config.yaml
num_key_value_heads: 9
vocab_size: 2048
positions: "rope"
rope_fraction: 1.0
attn_scale: 0.177
init_std_qkv: 0.0341
init_std_up: 0.0341
lr_head: 0.00468
dataset: "wikipedia_en"
MLP neurons of a small language model. Each row is named by its layer, matrix (gate and up: input weights; down: output weights) and neuron, and shows model dimensions 96-191. Each number is 128 + 32 x the weight over its row's rms, rounded and kept within 0 to 255. A neuron's up and down rows have the sign that makes its largest values positive.
After each neuron's rows, "fires before" lists the tokens most often just after its 100 highest values on Wikipedia text that the model never trained on; "fires after" lists the tokens most often just before its 100 highest values on Wikipedia text that the model never trained on.

L9.gate428 [ 77 148  90 139 113 167 104 162 112 144 178 194 166 131 135 135 145 131 151 200 119 170 144 124 146 186 102 140  94 148 112 113 136 109 191 116 157  92 140 135 120 119 123 129 119 146 179 145 148 124 124 203 167  79 158 122 101  93  92 108 168 128 125 137 149 167 119 113  87 179 165 135 101 177 146  68 162 187 123 105  95 103 159 137  79 114 129 108 101 102  89 121  68  90 131 142]
L9.up428 [130 142 113 134 152 124  80 119  98 131 151 117 123  64 103 118 117 111 157  86 169 130 126 107 111 127 166  90 135 147  97  80 103 139  83 111 144 126  89 145 149  46 112 172 177 156 148  90 120 124  91 130  52 129 137 167 142 143 127  89 186 164 181 106  97 149  88  71 125 135 140 117 101 158 143 177  62 142  75 157 125  62 148 114 164 163 141  66 123 112 172 163 150  88 141 123]
L9.down428 [107  82 162 121  94 195 128 139 159 134 110 140 104 120  87 124 127 182 147 186 149 162 112 110 114 189  79 103 104 131  63 121 119  91  72 106 157 147 182  83 124 151 129 136 149 109 149 159 151 110 124 113  42 113 192 137 171 114 101 153  98 109 109 128 119 115 112 124  75 161 120 133 164 120 109 141 148 171 135 143 163 124 185 179 134  99 119  82 129 156 119 112 142 118 144 117]
fires before: "us", "ic", "ed", "o"
fires after: " In", " in", " M", "re", "ra"

L5.gate14 [179 155 108  89 139 127 176 152 142 130 167 102 104 191  90 161 146 190 109 170 155  97 153 106 105 114  91  97 112 150 113  94 160 123 173 147 138  74 113 117 143 143 145 123 119 214  93 164 169 156  82 113 132 131 122 101 172 204  91 156 115 131 154 150 180 107 134 141 195 116 144  71 150 106 191 116 161 132 124 172 108 179  94  79 131 155 138  54  69 169 116  91 173 158  89 111]
L5.up14 [105 135 116  48 131  70 120 165 102 123 128 137  83 139  92 163 140 178  94 172 114 140  97 111 119 138 145 116 180 159 105 154 159 154 141  85 182 171 108  96 159 109 169 102 183 106 125 135 160 109 161 138 142 173 208 107 143 173 123 139  73 105 161 160  53 163 162 173 140  96 160 127 205 105 109 160 121  64 107 126 198 190 150  61 147 148 107 146 109  94 180 175 117  87  81  90]
L5.down14 [ 51 122 145 150 104 176 133 130 164 156 149 114  60  74 142 107 147 119 111 111  76 102 228 152 193 114  73 102  79  89 132 166 115 106 157 156 100  59 137 145 147 162  93  96 107  97 139 138 140 110 125 171  98  99 143  68  88 129 110 113 153 134 144 148 125 114 132 132 159 100  89 138 111 139 149 143 158 133 141 155 112  86 136 111 146 118  77 148 151 107 175  98 120  86 161 174]
fires before: "%", " |"
fires after: ".", "2"

L5.gate441 [131 160  62 101  85 109  94 160 145 100 131 183 149 102  96 173  95 139  75 174 110 147 132 125 132  70 169 108 103 134 109 173  73 101  72 125 133  88 122 172 131 101 113 179 118 179  86 159 181 114 162 124 138 119  90 100 219 139 122 134 126 162 135  76 144 147 155 181 153 134 170 116 160 157 109 159 188 160 134 196 102 125 151 147 161 116 100 130 131 151 129 139  96 142  84 151]
L5.up441 [121 113 116 143  56 180 157 147 128  87 146 179 164  91 101 162 104 136 161 132 108  76 141 168 153 121 152 133 111 106 145 130 102 158 128 130 147  72 126 110 192 120 114  77 168  94 136 116 138  62 139 108 118 170 184 133 164 113 151 147 147  91 129  91 151  65 173 100 127 173 149 184 138 150 109 139 189 181  92 140 149 163 126  98 141 125 144 114 122 138 144 146 194 119 113 171]
L5.down441 [142 106 109 137 127 109  71 161 125 150 190 172 161 153 133 137  91 164  96 142 125  90 146  83 109 149 150  91  65  84  59 151 127 110  95 104 209 115 128 129 173 140  55  79 126 133 112 168 138 141 183 104 150  82 108 119 117 154 133 177 133 110 121 140  80  72 112 121 108  89 101 189 144 143 125 155 124 117 135 127 134 143 155 114 167 158 178 114 160 128  96 166  82 144 116 136]
fires before: "al", "ation", "en", "land", "d"
fires after: " F", "ed", "est", " Li", "vo"

L5.gate100 [116 193 155 100 106 153 151 151 188 120 123 140 153 159 133 151 180 145  91 158  91 103 152 136 154 111 147 139  76  77 155 123 131  54 127 109 143 116 135  99 138  74 121 147 116 216 130 194 139 182 100 123 143 112 195 109  83  96  97 186 158 115 130 157 131  89 135 127 125 102 127 172 103 109 149 105 162 101 182  99 111 158 167 118 179 113 177 110 147 103 102 101  77  93 146  83]
L5.up100 [139 173 181 160 169 100 162 158 123  98 151 164 127 105 145  78 114 157 120 139 119 102 133  90 164 178 126 118  84 168 124  99 184 116 115 146 165  68 134  58  54 121 107 120 114 147 111 141 136 103 125 113 116 115 117  74 126 115 160 173 109 172 154 123 106 149 153 229 122 144 169 114 176 131 106 162 174 158  93 204 148 108 132 103 172 174 112 187 107 160 164 172 134 121 128 103]
L5.down100 [ 96  87 188 170 112 164  66 133  89 112  83 111 149 131 169 148 147 144 172 202 110 192  90 129 185  84 153  70  69 122  98 141 120 159 121 126  90 159 174 127 116 176 123 143 106 112 147 163 120  82 105 109 164 165 106 111 151 205 174  81 111 127 100 137 119  78 149 163 133 106 167 129  81 115 179  79  97 122  46 147 146 191 118 138 127 111  98 110 126 149 181 114 144 169 142 165]
fires before: " |", ".", "%", ","
fires after: " |", "."

L5.gate499 [ 97 138 131 139 134 159 181 153 151 137 157 111 167 118 118 165 118 141  85 120 115 127 136 165 101 160  93  97 165 148  89 119 101 163 130 146 115 129 134 141 143 144 104 159 169 176 114 135 127 206 114 123 126 135 123 123 113  89  81 102 191  81 121 170 141 107 125 170 139 176 101  90 153  89 181 162 183 108  83 127  94 181  98 153 167 106  78 105  80 106 116 115 135 151  97 137]
L5.up499 [ 76 151  76 100 194  75 101 152 149 123  79 188 127 104 147 145 131 130 147  95 100 141 151 154 106 102  75  92 150 124 111 156 145 108 118 117  86 174 110 173 146  81 178 145 162 106  62 100 110  89 174 149  86  77  79  51 185 136 171 115 125 114 151 163 158 136 112 179 116 105 156  67 192 170 121  81 136 150 134  98  90 134 143 105 108 119  78 108  88  88 164 137  92 152  79 105]
L5.down499 [115 185 114 198 155 107 147 133  93 118  80  94 128 113 117 159 160 159 186 181 106 177 174 129 160 120 111 142 111 112 121  88  60 152 113 111  90 164 100 141 184 156  55 121 134 182 164  80 130 183 175 118 100 126 133 106  80 108 153 138 122 134  85 149 104 128 110 158  97 172 111 126 118 121 112 133 160 156 138 162 127  88 135 189 144 172 154 117 131 105 154 113  88  93 142 195]
fires before: " |", ".", "–", ")"
fires after: " ", " |", "aged"

L4.gate196 [192 151 120 157 124 104 125 119 172 173 167 158 126 187  94 122 144 106 126 151  79 173 122 108 121 152 155 161  98  92 146 128 112  66 101  96  91 118  83 139 109 191 114 153 196 148 125  96  95 179 115 119 166  45 167 132 114 121  52 158 171  98 122  70 127 147 148  87 143 121 170 190 131 144 160 103 141  87 159 112 151 170 167 134 126 134  94 124 176 101  71 131 185  63 120 133]
L4.up196 [178  88 140 123 109  90 105 126 177 136 122  93 179 229 157 162  95  80 135 179  96 130  85 103 145 104 128 145 118  64 121 164 127  75 108 101 123 130 147 152 176 107 126 135 154 192 141 173  94 101  73 132 151 151 166 160  88  92  88 140 197 112 114  80 163 132 170 104 121 135 156 172 108 104 109 124 132 100 157 127 111 128 170 135 128  86  94 126 135 120 110 112 161  51 134 166]
L4.down196 [133 182 141 125 150 209 118 154  89 101 125 155 145  80 106 122 127 187 146 133 118  87 157 121 129  87 113 112  82 133 119 154 133 162 108 148  85  90 168 133 156 107 151  79  76  91 196 115 115 124 141 105 100  98  85 116 114 147 162 136  96 129 130 154 126  90  93 159 194 101  88 147 129 108 111 135  81 150  86 111 169  71 131 132 114 125 148 141  98 116 124 146 170 193  70 112]
fires before: ",", ".", " as"
fires after: " in", " 19", "In", " In"

L8.gate111 [135 148 134 105 160  94 116 155 101 121 137 157 117 119  97 186 154  95  98 148  87 188 118  88 107  96 198 117 159 102 108 146 136 135 141 155 150  68 116  94 133 134 157 135  96 102  70 104  70 140 106 118  86  73 113 115 113 123 188 182 109 139 113 165 136  64 157 203 109 125 108 120 135 158 163 175 183 123 123 146 124 131 175 121 123 171 177 140 124 103  82 145 108 135  78 125]
L8.up111 [ 89 135 127 156 148 118  86 186 136 165 172 152 179 142  65  85 182  97 130 101  94  88 168 157 126 115 130 108 116 111  82 118  93 128 148 140 129 110  88 129 117 154 207 101 136 173  78 171 206  93 129 133 113 123  65 178 104 123 144 102 103 184 111 140 241 118 136 110 112  84 188 138 153 127 109 142 138 111 175 157 138 103 122  72 119 110 167 142 149 145  98  74 121 113  96 156]
L8.down111 [112 120 107 159 193 114 113 117 124 114  98 159 118 133  95 158 116  99 161 101 114 134 118  94 107 100 188 103 159 146  90 104 111  78 161 132  81 119 146  99 126 150 115 136 124 159 119 170 109 142  98 101 124 153 114  85 111 113 113 124 139 122 141 109 127 152 127 119 149 175 158 180  43 163  87 146 109 106  95 182  49 114  74 105 136 106 158  89 144 176 144 110 111 106 112  72]
fires before: " |", "1", "5", "2", "4"
fires after: ",", " ", " $", " |", "."

L3.gate55 [ 97 160 105 127 131 119 104 145 125 130 169 166 165 131  91 146 139 146 113 116 138 104 143 136 157 146 100 174  90  37 134 171  78  71 125 188 153 102 147 113 178  64 141 116 107  72 102 141 149 147 156 186 141  84 160 149 141 118 134 184 101 144 109  99 156 148  94 109 139 132 162 103 113  99 144  95  89  90 138 158 148 150 175 120 120 105 115 124 106 180  68  93 128 142 159 176]
L3.up55 [111 127 108  98  81  88 150 139 148 158 134  77 125 148  87 124 117 154 132 133 133 120 115 169 139 133  76  91 171  98  82 136 125 159 168  92 109 130  89  76  78  81 182 144 133 122  89  67 160 127 114 111 112 113 167 157 127 115 112 142 120  79 117 114 172 109  84  69 118 123 173 176  86 157 145  77 164 181 149 105  83 119 121  85 148 155  79 173 161  82 100  93  72 100 137 122]
L3.down55 [ 89 181 117 165 157 122 142  80 173 102 171 130 131 101 183  87  98  71  83 122 107 118 175 178 123 109 196 181 169 139 162 128 112 119 147 115 132 150 136 104 157 151 123 148 160 187 181 111 123  73 115 133 126 151 146 149  77 138 144  98 155 103 123 153  66 135 148 201  86 128  84  84 157 114 114 123 137 184 154 114 139 184 157 104  85 139 127 150 146  88 174 132 137 144 129  96]
fires before: " |", "ra", "-", "–", ":", ")"
fires after: "|", "-", " |", " the", "an"

L9.gate162 [106 152 144  71 141  97 166 152 111 153 112 185 159 130 106 150 101 125  90 199  65 157 149  89 116 136 114  91  96  90 123 153 162 140 131  77 132  93 151 123 135 150  55 174 158 149 116  91 118 161  69 186 152 158  89 128 112  81 105 186 173 122 128  88 178 107 106 128 145 142 112 138 124 155  69  94 131  97 100  70 116 109 155 121 143 165 164 125 171 113 150 104 130 148 101 131]
L9.up162 [146 116 154 103 130 121 137  84 124 194 135 145 118 116  98 104 140 120 130 100  87 126 159  96 132 122 162  59  96 123  78 144 135 134  46 190 126 152 187 154 134 116  76 123  93 117  94  82 103 136 135  91  55 111  92 129 147 130 121 128 140 160  78 175  95 165  77 143 107 156 124 129 167 166 136 158 112  80 117 168 159 139 107 117 119 114 122 188  90 141 110 136 138 139 157 151]
L9.down162 [115  80 121 115 129 149 141 134 128 120 119 152 154 116 113  67  58 164  79 159  64 118 202 115 123 211 134 176 161 114 126 170  77 131 106 124 185  89 162 136 169 134 123 143 182 144 100  91 150 132 110 165 121 107 203 149 161  96 104 178  97 127 169 131 112 123 150 124  99 149 186  91 105 162 106 167 154 152  92 143 149 129 161 138 108 127 169 137 149 104 159  88 123  62 114 150]
fires before: "%", "on", "o", "op", " as", " from"
fires after: ".", " E", " Ca", " Ma", "ne", " La"

L8.gate57 [ 82 138 118  87  75 135  51  60 103  84 148 145 166 129 125 144 201 127 137 103 109 136 197 102 120 147 174 142 148 179  66  47 116 109 129 107  88 108 154 137 132 177 117 152 124 107 114 116  91  92 126 158  96  81 110 172 121 115  51  94 103 143 151 146 158  77 165 146 121 132 175  90  62 164  93 166 145 155 125 108 172 134 104 161 128 155  94  92 135  63 129 128 117  81  53 100]
L8.up57 [ 63 149 121 110 136 100 150 136 114 158 184 130 123 156 112 130  72 151 153 151  84  87  91 161 127 150 154 118 145 102 134 122 129 135 161 165 127 105 118 120 118 161  70 164 132 149 170  94 133  80 123 159 200 132 126 128 134 109 159 113 104 156  81 136 171  62  77 115 169 122 103  96 128  84 110 115 155 130  99  41 167 145 146 145 129 191 134 146 151  66 155  84 100 165 104  67]
L8.down57 [ 60 112 113 215 153  95 134  92 148  90 188 104 193 107 175 107 118  90 140 158  51 123 124 124  61 175 144 104 125 143  97  77 131 119 118  92  96 145 110 119 126  99 141 115 180  69 132 139 155  93 171 111 104 156 115 174 107 158 167  97 149 102 109 136 118 116 190 102  86 115 181 131 141  99 158 179 109 119 176 103 140 139  94 196 120 132 134 108 137 142 131 184 173 100  61 157]
fires before: " |", " G", ")", " A"
fires after: "–", "E", "S", "U", "-", "T"

L9.gate33 [167  92  69 182 163  27 128 115 165 118 145 129  94 175 137 159 125 119 209 125 131 135 103  96  72 106 127  82 136 144 156 110 132  70  79  98 140  99 163 192 107 207 156 226  45 146 155 147 135  90 129 140 112  83 161 161 123 153 140 137 163 127 128 117 119 177 154 155 177 166 131 147  77 165 139 162 117  60 142 161  93 121 119 126 117 132 142 131 148 105 151 112 114 102  94  85]
L9.up33 [110 148 130 131  68 158 186  92 150 135  68 148 116  99 151  64 112 175 145 133  93 164 164  74 124  87 107 108 146 115 174 121  72 109 133 100 161 136 134 123 173 101 105  70 115 175 206  89  62 110 150 122 120 150 140 130  88 183 100  94 104 115  92 156  99 105 100 130 134  52 108 100 139 161  87 117  90 159 101  82  86 147 156 161 142 132 117 171 120 120 152 158 149  70 105 162]
L9.down33 [131  97 121 145 178  78  71 130 148 138 144 155 134 147 133 130 154 162 175  34 131 111 134 102 129 133 133  72 175 123  95 127 109 132 111  94 143 171 184 163 142 129 125 187  79  59 182 100 134 110 105  94 106 141 139 164 143 154 167 103  90 111 138  85 173 180 163 128 180 134 124 154 129 204 114 100 168 127 143  62  90 122 150 126 136  77 182 151 217 130 212 105 146 151  94 116]
fires before: ","
fires after: " 19", "In", ",", " In", " 18"

L3.gate465 [123  94 150 145 120 108  83 114 128 146 128 154 164 128  72 165 189 125 124 220 124  86 157 121 107 133 134 155 111 133  98 106 188 145 147 172 109  66 150 139 124 132 128 143 141 141 135 130 148 120 100 143 128 110  90 155  72 104  79 110 171 102  99 140 146 126 152  97 163  93 111  61  88  82 120 145 174 118 152 161  90 119 117 152 127 183 156  58  83 107 108 107 147  76  98  95]
L3.up465 [ 68 103 171 104  90 102 147 125 141  93 118 169 170 110 150 155 153 112 128 130 107 130 144 158 132 143 120 133  97 128  75  94 152 166 178  87 132  77 137 143 165 147  98 128 195 132 169 184 160 106  79 136 106 183 184 136  83 157 135 107 122 113 122 169 116 157 144  76 157  88 132 129 123 154 115 157 187 155 183 172 139 124 156 129 130 151 143  16 125 104 127 145 114 136 130 111]
L3.down465 [105 111 127 111 113 112 138  50 162 155 103  70 148 157 134 132 115 112 115 103  94 133  95 188 164  72  88 139 156  95 133 104 142 115 148 125 123 201 120 128  85 167 172  95 100 101 102 117  65 114 160  94 124 186 117 126 164 113 172  51 102  91 109 167 123  55 109 159  79 181 107 208 120 110 124 165 125 129  59 108 143 182 105 169 177 105 112 138 159 113 147 103 150 122 142 153]
fires before: " |", ":", " E", " ("
fires after: ".", "–", "–20", "===", " +"

L2.gate186 [160 145 140 115 165 128  77 101 142  88 199 119 159  98 137 118  97  95 160 171 118 132 162 127 133 142  65 168 109 174 130 100 138 102 159  99  86 168  98 142 115 130 139 182 122 192 132 145 190 100 105 137 148  93 135  94 130 135  57 151 182 104 191 142  55 129 176  47 119  80 132 135 148 134 169  96 111 144 151 131 115 146 123 125 102 152 117 118 152  91 134  99 125 147 132  79]
L2.up186 [ 92  81 106  87 136  90  84 142 132 135 145 175 219 151 154 138 100 142  85 160 116 185 134 103 113 167  97 132 143 140 153 111 106 124 140 151  88 140  78 100 153 124 126 164 126 130 106 151 105 108 139 173 118  83  99 102 116  80 103 160 149 152 146 149 133 148  89  97 129  68 168 102 102 127 153  50 128 162 108 125 186 107 165 152  90 197 119 110 152 111 121  96  35 113 172 198]
L2.down186 [116 148 157 139 106 144 148 182  63 163  62 106  69 111 190 174  92 152 137 154 149 102 100 102 136 162 165 154 117  88 106 130 160 144 123  81 121 148 126 129 112 110 127 115 157 165 180 106 122 187 152 118 135 142 104 165 155 171  81 147 144 138  86 116 111  77 107 162 132  83 110 147 116 118 104 144 108 148 133 142  15 114 153 137 159  51 152 115 161 152  89 131 142 120 113 124]
fires before: "ly", "---|---|---|---|", "ed", "it", " /", "39"
fires after: " di", "\n", " ", " Di", " is", "E"

L5.gate10 [ 92  99  76 131 120 115 142 137 140 193 146 128 154 187  78 123 108 119 167 144 147 151 150 131 134  77 104 178 109 143 163 116 116 106  93 151 141  67 122  88  70 116 128 121  63 119 140 119  51 143 122 164 168 124 112 136  85 113  91 161 176 119 164 111 100 152 111 123 119  99 138  96  75  46 133 135 145 201  97 193 132  94 216  77 145 135 120 105 138 157 134 130  91 132  86 126]
L5.up10 [118 124 108 125 168 134 126  90 119 113 113 114 100 131 111 138 104 133  60 168  86 189 111 124 187 139 146 109 146 114 185 104  90  84 116 125  93 164 129 124 139 164 158 102 175 118 149  86  79  88 132 126 130 138 116 114  93 139 137 114 115  86 125 166 131 139  96 127 112 126 117 163 144 178 122  54 122 182 133  92 208 150 108 132 114 110 161 131 134 128  91 121 113 130  50  72]
L5.down10 [146 175 125 107 110 142 133 154 113 163 133 164 139  85 103 181 110 171 173 154 119 116 113 146 184 157 126 100 104 136  71 125 153 216 145 117 135  62 111 153  76  98  77 157  52 105 124  81 155 134  99 109 107 137 124 118 143 134 136 132  90 137  88 129 111 122 143 112 106  96 156 140  94 101 123 134 124 163 188  67  63 124 137 118 170 165 103 165 102  68 135 132 168 111 134 100]
fires before: "us", "it", "ru", "as", "one", "i"
fires after: " in", " In", "c", ","

L3.gate6 [108 132 152  33 159  98  94 121 171 111 145 180 157 168  99 119 152 146 132  96 125 126 162 140 146 103 123 166 130 147 124  77 121 157 153 118 108 143 136 101 118 103 108 173 127 165 124 183 142  72 183  84 130 124 140  91 156 143 151 114 136 134 127 155  95 121 117  77 149 157 138 151 169 153 184 107 141 123 124 170 192 128  87 128 229  90  94 130 120 156 117 137 131 136 139  44]
L3.up6 [126 165 106 109 116 168 105 199 176 102 123 116 135 151  65 103  94 133 133 168 162 166 106 125 160  99 114 154  89 191 111 122 105 144  80  62  59 145 128 154 145 155 114  99  77 178 145 156 119 121  79 146 110 151 150 129 132 103 150 111 145 175 106 150 183 137 160 150 173 134 116 113 146 127 108 122 172 114 118 103 124 157 162 104 124 133 176  76 115 200  98 118 161 101 142 151]
L3.down6 [102 107 112  89 190 110 135  86 122 170  90 114 111 152 134 139 184 169 143 108 126 154 125 123 105 141  70  73 168 128 136  55 154 112 143 133 215 133 102 109 109 102  81  98 123 128 118  93 119 129 175 114  70 139 117 136 126  80 174 112 104  75 126 172 159 115 130 102  62 158 139 121 168 138 191  90 162 148 153 153 118  98 102 136 164 111 129 154  92 108 115 114  99 103  89 130]
fires before: ",", "16"
fires after: " July", " January", " November", "N"

L8.gate27 [108  97  99 115 127  28 131 143 194 116 172 167 134  99 125 143 111 129 158 119 127  81 147  59  73 138 117  82 149 125 141 111 120 135  50  56 141  91 131 185 145 212 166 206 105 141 117 105 129 110 117 112 122  59 194 140 151 152 138 102 153 127 143  95 110 105 118 134 170 154  83 148 114 175 117 134 118  89 150 120  74  84 123  71  92 135 143 146 135 119 165 147 135  97 108  96]
L8.up27 [160 131 107 181  70 158 180 107 131 143  98 115 116 136 134 142 128 153 167  99 128 153 117 125 193 135 127 101 208  50 130 153 130 155  93 104  80  83 121 125 144 114 180  95 127 128 147  91  71 157 111 124 110 131 152 126 131 146 126  95 122 142 122 141  90 106 128  91 138  89  88 153 155 129 122 111  56  77 151 136 156 142 110 174 121 117  99 136 145 127  89 122  82  68 112  76]
L8.down27 [129  81 161 112 169 117  91 101  91 104 131 107 130 150 140 164 170 157 139  55 119 100 145 116 106 133 107  48 140 153 127 139 120 120 106 124 123  91 176 211 166 156 114 177 125 159 187 142 125  90 182  66 107 113 118 171 126 137 130  97 118  89  86 114 155 192 144 112 175 103 153 120 168 183 129  75 170 135  92  98 107 120 150 119 117 137 185 138 164 125 171 139 110 157  96  94]
fires before: ",", " he"
fires after: " 19", "In", " In", " 18"

L8.gate451 [ 86 175 139 143 149  72  93 101 174 106 131 157 119 157 173 140 223 149 152 155 104  80 152  75 155 103 127 110 145  48  85  96 126 121 176 108 130  86  66 106 130 123 118 121 127 147 101 149 117  99  69 183 161 112 122  26 138 162 138 144 113 163 145  70 151 133  96 133 171 157 161 126 114 155 105 159 164 137 147 131 121 132 131 125 144 169 130 110 132 183 130 103 128  75 100 179]
L8.up451 [114 162 150 128 155  79 137  81 155 125 130 139 142 186 122 140 190 139  87 172 131  97 125 126 150  92 158 138 135  41  77 110 145 117 155 130 167 113 117 135 120 138 150 166 161 197 136 137 119 114 140 133 128 111 101  78 141 142 176 198  85 138 148  65 190 162 134 143 210 114 176  90 103  95 109 147 127 139 107 133 134 147 166 142 110 174 127 145 143 123 134  89 132  75 125 174]
L8.down451 [110 101 113 120 114 169 125 104 102 132 168 103 126  74 113 155  46  79 146 124 157 172 131 186 107 166 170 104 137 166 178 165 144 129 105  96 141 107 144 173 165 133 167 159 112 102 119 108 131 148 164  48 126  97 161 213 126 142  97 103 163 103 135 147 106 139 118  99 103 115 121 154 124 150 160 100 142 102 118 111 113 168  73 115 173  27 156  92 114 115 108 184 177 150 129 125]
fires before: " |", ";", ")", "–20", "\n", ","
fires after: " |", "20", ";", ":", "–20", ","

L2.gate340 [144 141  81 114 212 101 105 129 154 121 107 118  82 120 137 136 103 140  97 104 114 142 162 130 123  98  80  99 213 120 102 135 123 138  84 109  97  89 134 100  45 112 129 159 118  77  84  76 136 128 126 135 140 151 126 120 184 114 112 120 100 147 141 112 123 120 130 106  87  96 105 141 110 179 125 121 140  97  72 113 147 141 126 150 144 109  77 135 184 157 190 175 117 122 134  80]
L2.up340 [123 205 128  86  97 146 123 107 147 117 128 165 127 216  83 157 159  86  86 101 150 158 163  95 122 202 115 159 148 180 116 165 146 115 147 138  88 168 138 135 134 138 145  89 104  92 111  73 141 149 179 118 141 136  97 163 123 201  93  90  89  81 155 109 138 158 102  81 149  71 162 164 101 143 121 104  62 192 156 119 151 172  97 143 117  85 142 125 131 135 145  69 105 177 108 133]
L2.down340 [121 109  86 119 174 138 113 162 104 131  94 137  93 167 192 121 112 175 137 117 143  84  75 130 138  86 128 180 115 117  96 142 175 157 135  99 131 126 146 120 139 113 155 139 144 144  98 120 119 103 105 169 163 144 114  73 135 102 169 171 144 189  99 151 124 128  76 156 152 156 152 155 166  58 139 165 194  88  95  93 170 159 177 135 106 166  48 151 148 142 117 203  92  92 139  81]
fires before: "H", ",", "2"
fires after: " ", " January", " April", " he", " July", " June"

L3.gate278 [ 82 168 104  67 147 118 114  93 142  93 157 120 183  89  96 178 161 118  93 169 143 146  96 122 154 192 114 132 133  38 128 120 102 131 112 128 113 135 143 127 116  81 169  91 152  90 141 175 136  63 146 135 140  84 202 161  94  83 123 116 127 112  86  89 125 120 105  60 128  89 177 118 149 130 142  46 145 179 108 155 138  76 212 126 130 158 118 133 135 108 158 146  97 130 166 116]
L3.up278 [183 124  99 159 113 113  90 142 155 106 151 143 127 125 135 172 107 125 126 172 171 201 162 109 168  77 116 158  92 159 129  70 100 104  43  80 118 128 173 122 154  84  99 212 138 138 109  93 115 134 121 125 104  98 110 120 136 128 157 136 164 152  53  73  98 123 133 131 139  47 162 186 119 121 107  96 136 130 138 169  80 176 141 111 126 152  88 136 175 155 112 185 116 108 165 101]
L3.down278 [121 111 206 172 159 188 108  93 146 154 106  95 131 120 139 126 145  79 124  96  80 136 100  87 137  76  96 145 127  65  80 158 135 171 133 118 105 140  94  94  62 139 141 126 131 146 150 115  97 155 105 109 144 159 113 130 125 184 172 101 174 128 194 118 138  97 119 149 109 142  97 149 161 168 165 137 101 103 115 160 160 142 117 146 106 116  80 133 137 110 156 117  98 118 134 161]
fires before: "re", "co", "qui", "com", "ro", "or"
fires after: " a", " in", " ", " In", " the", " con"

L8.gate107 [117 144 124 103  75 141  77 148 151 137 153 120 164 121 122  91 130 167 109 161 121 109 157 117 198 128  97 112 124  79 139 121 165 128  85 105 124  18  89 107  81 104 140  80 116 104  83 155 121 153  99 107 153  92  97 153 130  85  81 116 143 152 185 183 112 135 144 113 213 125 123 119 130 120 156 105  96 142 121  91 174 117 119  65  87 185  54 101  84 122 114 201 118  51  98 173]
L8.up107 [155 142 111 147 140 127 119 104 144 155 127 162 108 119 132  92 139 130 184 154 142 158 110 101 168 100 136  93 127 110 113 166  85  78  89 127 112  96 151 132  84  93 120 122 129 158 176 145  43 164  96 141 104 151 156 112  53 131 147 152  88 126 107 113 100 150 102  84 119 149  97 124 107 114  68 140  44 122 153 101 152 110 171 165 125  81  87 122 137 113 220  99 106 123 142  82]
L8.down107 [171 185  95 137  78 164 103 113 150 107 154 150 143 135 187 112 140 129 134 127 132  98  98  99 114 119 147 117 190 167 174 159 102 158 100  80 121 103  67  68 142  83 133 143 141 136 163 114  74 163 165 140 126 172 143  70  73 155 128 135 104 147 152  94 153 122  90 144 155 128 135  80 116 102 150 129 124  98 116 170  64 127 103 132 147 122 120 144  77  95 136 181  97  75 139  66]
fires before: ".", " 19", ",", " and"
fires after: " in", " 19", " 18", " 16", " 17"